Weights of a small GPT-style language model, trained from scratch on English Wikipedia: tied embeddings.
MLP neurons of a small language model. Each row is named by its layer, matrix (up: input weights) and neuron, and shows model dimensions 0-191. Each number is 128 + 32 x the weight over its row's rms, rounded and kept within 0 to 255. Numbers have three digits each.
After each neuron's rows, "fires on" lists the tokens most often at its 100 highest values on Wikipedia text that the model never trained on.

L2.up1475:124186156154058146162122190176191135076150144116136137155150101123159052092138146102084165138126138089098148129150117146138143139116081137123168050131085159098108132109142160137127143160144119161147180066151056106141134183146133147106132182172102114119135156088120183139105075113162106101092068058165117142121151122127136112148100154127105117142075158152100149131094140149096167151190137156129053119074097168152168147121156195144083161170093145094101147143142175095144131098142110159084124147111122131134096070099103150145115036125074144187130152080104095085093158129141104159
fires on: " of", "ric", "\n", " well", "cr"

L2.up875:151118143139123167071147127076130088114168141098111121161147132125153109166057074107189121124119095130109146162170131135138146064139158114121136104147117158121150101103158113168123144113056134126176163138123128100114132135069179123157140129143063178151080099146131143082136100106125116143117141074089164117156130123062146143171083184114094163132164154157157091081131093154139165103133105152114146187162097063116118161151148111118155122134086162114090073232168175078139138157115156141151099100139100041149179149077122112179156124121098088025182146135117124115158160105100119173
fires on: " ", ","

L2.up372:101132152121112169146103151149158157146116112119158092154112099134180136135138147149086120128133123178144131110125160170113114097130082099130129092101182157105171133163187047127102164124118076055144131107103153183126136174155101155149149149135163144122160135110071154143141181069110164161144144100091058128115145121103207173102063163068069157071078145116105148110140135118133111152186118137165128099120124147143121160088140118145132050167032116098159090099178163152100160155138125165109081092118115142067127135090150092142097103130103139087195167113134200155090148172171125113
fires on: ",", " ", "N"

L2.up1256:103103135118129094035183087136158140155142128175125106101152124153145124124153154163159146114137143142120128191147152117089057161141173120124122087152132139158103140130152130104189171106140143138112077131099082087129111096135102121133171098121111104121140078095193110057137132146134113147180156068105109129133112149107091122121098171094112144137134113175126130137083168107081145040118105093139147179078057097088125147129171113119125107104156165156162145106170089163108081115145148107185206108155119112157147128101191133165111060062116078209118096179123172167128101113155147197
fires on: "s", " of", " to", "t"

L2.up869:183100143101120120107117121162132063131129120132123154066090110123138155144125132137136113078201161100096101178071116121164154119073168156090182093062181099050116127081047133122168170168099109146191090097094172081108066127155166165087203072122076088150132110195180147096136128069151146143152140110152137134120183128161108163131142161088092171177062097113121111125094112126129087209094148137157136126126140145109091106125114144148129148099146109145136139158129155081154144095099037136146165152124162134164135157148148134124112140137089110116144156115080125150118122116164121125
fires on: "or", "er", "al", "r", "hor", "lan"

L2.up1180:152062100119105110139140081149131096115131140134166138122151162189119176156130148141110186097166061107120123144125135137124118081133065145142166141147133111150122095125165141169133099189105092198181155116113094143099154153136098132159167099178142132107156168151117086191158119108164087106134142098123153169088181124134092154167092144141056143089112123168105184081121154165128141060125197138149117072111149101128117125162113128103121113115092174126102107122155097042192166112152123043092157182056114163135151089131112130133085176116128134104105151128089055166090104124099191130
fires on: " |", " ", "5"

L2.up1328:161099129089170106132105110143080115147144083126123150129126116127115112161093074123113141177078091137178103112101169139091087118155160117101122127133139132152076198145186140152199200156168129096079136128117163138110110120126090137105094118131114170083151108126083106104161119144118104173183180090102048129167161125163169095149100167130101078079146105177084174117115106142126164118133169123097124191128099148213103127129118183161117146094140154098137075097123134140115116062113124109128183157105099151106125152105190050123192151155109135175115187133123143143129079210155145177
fires on: " to", " by", " as"

L2.up1129:113119216163094109128084155099120117134114152089170085114135082096098110103121164136129132133167115118082139124143176117076141150115154056147133136121142064116132110133120185141123083132097117092114165141111111152114185130108083155093139104154095185113123079110098166157107155146113124137142050163149173102147165109190136148131076124119143060064126177149137143174128082172119106085120085102193107077108139172148151109052134094144073146135097199160117092123154161077142166141113097159186162120166149147153101101182102110153125067185107094121135188177129149089140157172103112152
fires on: "0", "6", " with"

L2.up24:169126163070124141158092125071169094142115139127164153098077093098142160119136077131165141124142132149132103134098079091123115165097149127071180142148100160057150120102157146098138142123186152148118109117113072099111115144111166096064175101127041177064097077148131143145149143140094118083180175140125124081114121166192086113173155148170146099069165156112117167161128094162171114119092143165181095118170119124134091114094102118180134165131144178133162122133109110102148155101109104163170121128188185120135167139124184095094114133182133151017104102132120093126130127170179104155
fires on: "0", "2", "1", "a", "3"

L2.up357:080103196079144099120104140178105159182200119096134140111105129115135071143129213119113137166177155140118121132093100159103136108145117116140129126161123118117153072121073132136210089125111119069156125108172097133113093121158102092128075082061088112165102100143116150101163178169125110152172112096101122129134191156225160098111118171130124091160104150125118101144122148160179109178088119130148120110106125071169137163091142076136110163115119141210102150131109111123112091135102129102116169136095177131135138177107169184200121089096133119083153169054132120180099115130090121171
fires on: "s", "d", "ly", "l", " was", "ed"

L2.up1226:107121094123157114160094153172110097063180123121114046151177135110177140112155162195087154096116092079134118212082078123088085087174112087194153220168115112136131167120107096110109133142136132157163158112127139108179109122181111115147141129103151140173086148096151165110140129109195082155123105141130133120055098076089148156155102204137081120063091150162158133153127142129125170127087169107130108101072128094144181126146140147105101124079184105094114123145151109114106158134099116177196148101109105100160116104149156076143111113129137098089149174116089144145154133156142112073
fires on: "0", "1", "2", "9", "8", "7"

L2.up554:140124115111130170099137140092159058146137129067152105160124163081108105156144122145154144130086162151108144116159145207135127129174103106114167085088129147137155081094141106099094101105121137078169110156132150087108157086138059126150130130162080168076186087121086171147146123168143115159132115147091124211127114173145242189140101137099051171124185142079114103057125099139142100163156041188131099064152116150103142119157133141116111148133103136093117120182144092106078139160156116152168134101141091170120114150105104086140187118134133138108101114151109118157077173103114153135
fires on: " ", ",", ":", "0", "\n"

L2.up583:184100156119130172089135185105083120168175115064107123111068107190120131158130152091141122146131132131121079135105113110128180122150174123144159147155112142121189113150182092103123134139085127122182114125162239129114104112139174135111115100172103194157145078173124152115095184126182162097110100132111145142123108118130123074156160112093091184120070175116120147157145138080172122131130073155106135124117135145133101215128101144161133105081075158109135134126111029119095132125119175085150120115144156129099151131092109163127154149134092082124046155063115147057126122095172132171
fires on: "er", "o", "in", "ru", "de"

L2.up1122:185087106101165167140147108130174115178169151116182116129114132123112105101087147123122175115161081195096088120153103154119126136127102119135140083117123123105083055131059117137114118201113172140165166131107141164087134114092145031124132115158120137136147106115134111058101131161069135157161165127100070173055169117131156167181131181120123107177171147081070126132102161179141084160068119113153062078138117112120152108116154161094135088087127118181121154126118124107171140130173162181163147141092131155149131119083099135131112171088099191116116120166085147130103194072160134122
fires on: " and", " or", ":", " was", ",", " ("

L2.up651:128125140174076150145089103144076114144139133088146088085209101148125174116119130142082100143160127101161058161109127072123119110227178142158142190130161135151109132085160133153160102123112142146137125159079180111119127111155100139129127083090173103108133103104139153116130116108197099117171144151151135139139128151129180132160111150121180141114140188070185186082196116148095142112104170116102142113113102064088144159143140133089069157073152138149132113112191071147066082066102072106190112112159132112145122104152088078164155123117089127132148130088056164148142108135162149155
fires on: "9", "0", "8", "7", "6", "4"

L2.up461:132158090136174111170110133134116138140123101133149129130106190146161124091111107130072204135145175108153112179132121146202059133138152095092154190113152115134093157126113162111201131193199126127100077119049149149127112117149137106110118112131147148097124192075132179116150122128127060203093169137084135140089206125098121109098091091089092099132146124129119127127166142130132166113104126098122142087075083119149122105103149130145092084102119099124099148087130108133080082170119105107143105168095108140113112093031131102101153169105200121171127107156107158109144169155190161197
fires on: " to", " of", "t", " /", "vi", "ing"

L2.up818:088141126106110121093146168169154094138147123134158106095171110131083116183098157118145123188118102165122139060112122102112155154129129114133074083143115057117089141114131111125123096137160174070108126109116112184155091153179168137119118132121063123133194160112103111086093081129146094117135180088102129231143089177148144157198093119168105152105140186095085140128162163153147132107134126182148147089208123145089111112049155127148149148156087137115128150064079122093120126103179099131141154159080139125149121128115186190153098116127112092059132087114129159189142123139137161203
fires on: "s", ",", " was", " and", " ", " is"

L2.up994:144117154155209078083118099148166100132103155144165101149121175121152121168093162166155146146126111192158141101118193127215110167080062097126101116188118082086098100091121085128130124151109108134152061181169125181113140144132123089145165102079151153094108134142069133091132126135138146146092097136092172151123156148159117167153152104113097067163115079174098134135139170143154145040123110109120156078187108128183170119094174101148097120137098134111138104141098039115062150101164098156138170147148175112114083112118107144139152085170127121071100142121109142148093101130160075122
fires on: " ", " the", " a", " and", "t"

L2.up492:149105086082107145156075120118165147110150123141095075044232145147121183124123149171118114138085141118107078164124101100088135167146143179138096168120149172125106141070113124192171184122189129150148144084096118159118118100146127110178105087084179143130157162139111144078125157065153103093158104127136142140091154127101108181104052128184151147075060173117085165109140139181127155183105139090126133109090141109127161147098175126124139143130145124081128133113127065145104161060084080122167152139113137217160087129164149119155102132124163119117105159168104120123091156146116149088
fires on: "1", "2", "9", "8", "6"

L2.up363:137092092157132109140097162161087146120157095155137081090136196154150117089183140160133080127140140135107125103047070114113155130184117165090128147103168172072162091133143131201159154111153127093148127123113119182120188127191144125148185107158089122171126124140177120118084100125186106125102123099114062146196106158106121109171114101090105146133126122101139140165106123138094130115094146144112092134101109155121179062130105165143103147141178120043164117141120151138118090076168133155098132101120114179077130157090154090137156067114087101089183086148115188102156127209199150117
fires on: " of", "s", "1", " in", " earlier"

L2.up194:105133171067125123082094161121152109088164139095124120101109146149130127114110125124142102135142119132122112103071147116081105108115186105074176095119137173081108111149101130082179206167118176092144114096101150131136101166128056170130156106099081199128113098158089143133099122126113123112111145148120085154143225122168125148122170115118123165116125178134119189112117174135156137176118116140164131203143124145080091167076157107077180130123132134040091184146139209149112092161175128077109175103111092115126108138042113119138160156114093148118132129063105122162161157086142139180
fires on: " with", "o", "ol", "er", " of", "or"

L2.up768:149161114155098146153142146168164152156157125084137091152080109110173127044143202160136183103143154127170136064125156149147093134130117134192177085075069096152130129073101122122139147181137097213104137045142133132113130129112154162108175171145141141132136167123140139109113123132142081114146136085111141172073173098118098102110137072107146127169154161111053122073112151171092135174111070133138110074115181114146125154133143155146130068115110116103091117125140084141120127126121094139124223128083117164106139095125106147105096129190069161202126178098116138082127162092142136088
fires on: " of", "\n", ":", "=="

L2.up934:119130131127098120115120072137131132140111111143122101135074098144121134164087123139147162110135142148134131148127120189171067064140147145113141112109104145121143086110149133099159130140123144131133078101110133150099182033102127177144128124120070111149179065087127128038111108196136117171158136180106099145102138165164195109110106129115102158166113097079090124161084102102128145141125100139127081139054113175088159128101135091116127206048170139165152101140165159113163127153143098115084145164054107198076158191183114156153148111126159132127199175182150100151090149151103153113
fires on: "\n", "cor", " for", " as", ":", " by"

L2.up584:141133143131146103098061042154163154102125116105132068103120153127093127107211148143123133115114124157123086131119118087122121116159161176152135112088121117181145162119118158115171109110103129042134095105100117168183103082109069186146110154137152139082131132168170155100144123100090161141098115148163117095100170058215140125170095104133119098205113133149096144073103142107170106128124122120150133097158078132141122189116149143087155073126108123141134140078189132121145132134177069128169110136176074129134135116056102171119138162095116120154183157182119125183162112061140122202
fires on: " in", "ol", "ö", " of", " for", " by"

L2.up792:054122081108118115166067124109140117110160123138142141083128133059089161150071145107134132117140095073130107217109129114152181118172119122103145212118098093145102146126193126215152151157117125117157082147135130144106099086109111170138112110085133138145117146102204141114134171067161131133129123136118130191120082125153172122127118106093181104071095123153123175144141128146089196156063168147135106174091147128100080142116128088104117128104145144066089170130112081109160130077145080094147172150147119115166101130145152168144185150149062097144156218141151101152165094098142133128
fires on: "9", "8", "7", "6", "2", "5"

L2.up587:159122123091085059095178139146163117115140083136118107101084209090110162104104153127125115154149088123117156149064102117168162173137144109141120120159140100191147103106124099151118080192180161152104129188152145195107147117124093124122089103107207187144128112134120140154159127097076113135136084100088106193143074130091133149187106100133144152086114131159168156130153114129167161116078107119124105087206174154157121110094144140135123096136129131149153115063117139163130131076073110068063129163131111138170079186131135196111159139123123119079129147106119165103060096087171186137
fires on: " ", "s", "re", "ed"

L2.up699:068087141153144104153094113082140149175098100117112139132129125203108155132120193158068098106151056112136111104148152090128100110151136078074115098138126131129148161072132135104160091165141151205112086155094111111158179144166111122065061104137135116143156161134082166113095205150146124078179154095101149177123151138124097196132073148113071199160137124135098155132128137189151070148146091178137181083086167143112105133086113144179152133131122112113155095116140127115102091108158115114064171134167132141152160140071126162130070097162136214120107123092121126151134097160143152140
fires on: "9", "e", " was", "ang", " for", " is"

L2.up1383:129133159099083086125169117187086119100140150154089112147142142125166095129088198138129133106113061064103121121106142196128112129106125141102091074093169112157122176116115098063136145142114115144169104086134106110183085078211136080096096087154132082153158172148112089123162118170185090177118124119095145122099090131103149125117158162136085161145118141075131146092089151109117124132112067102090100088114134169134186134079174151094148103133165131108130110171184132098123124173137083186165105111088112106136155161156130170132133055143085156101124128146143167189161184118163205177
fires on: "s", "al", "-", "ba", " "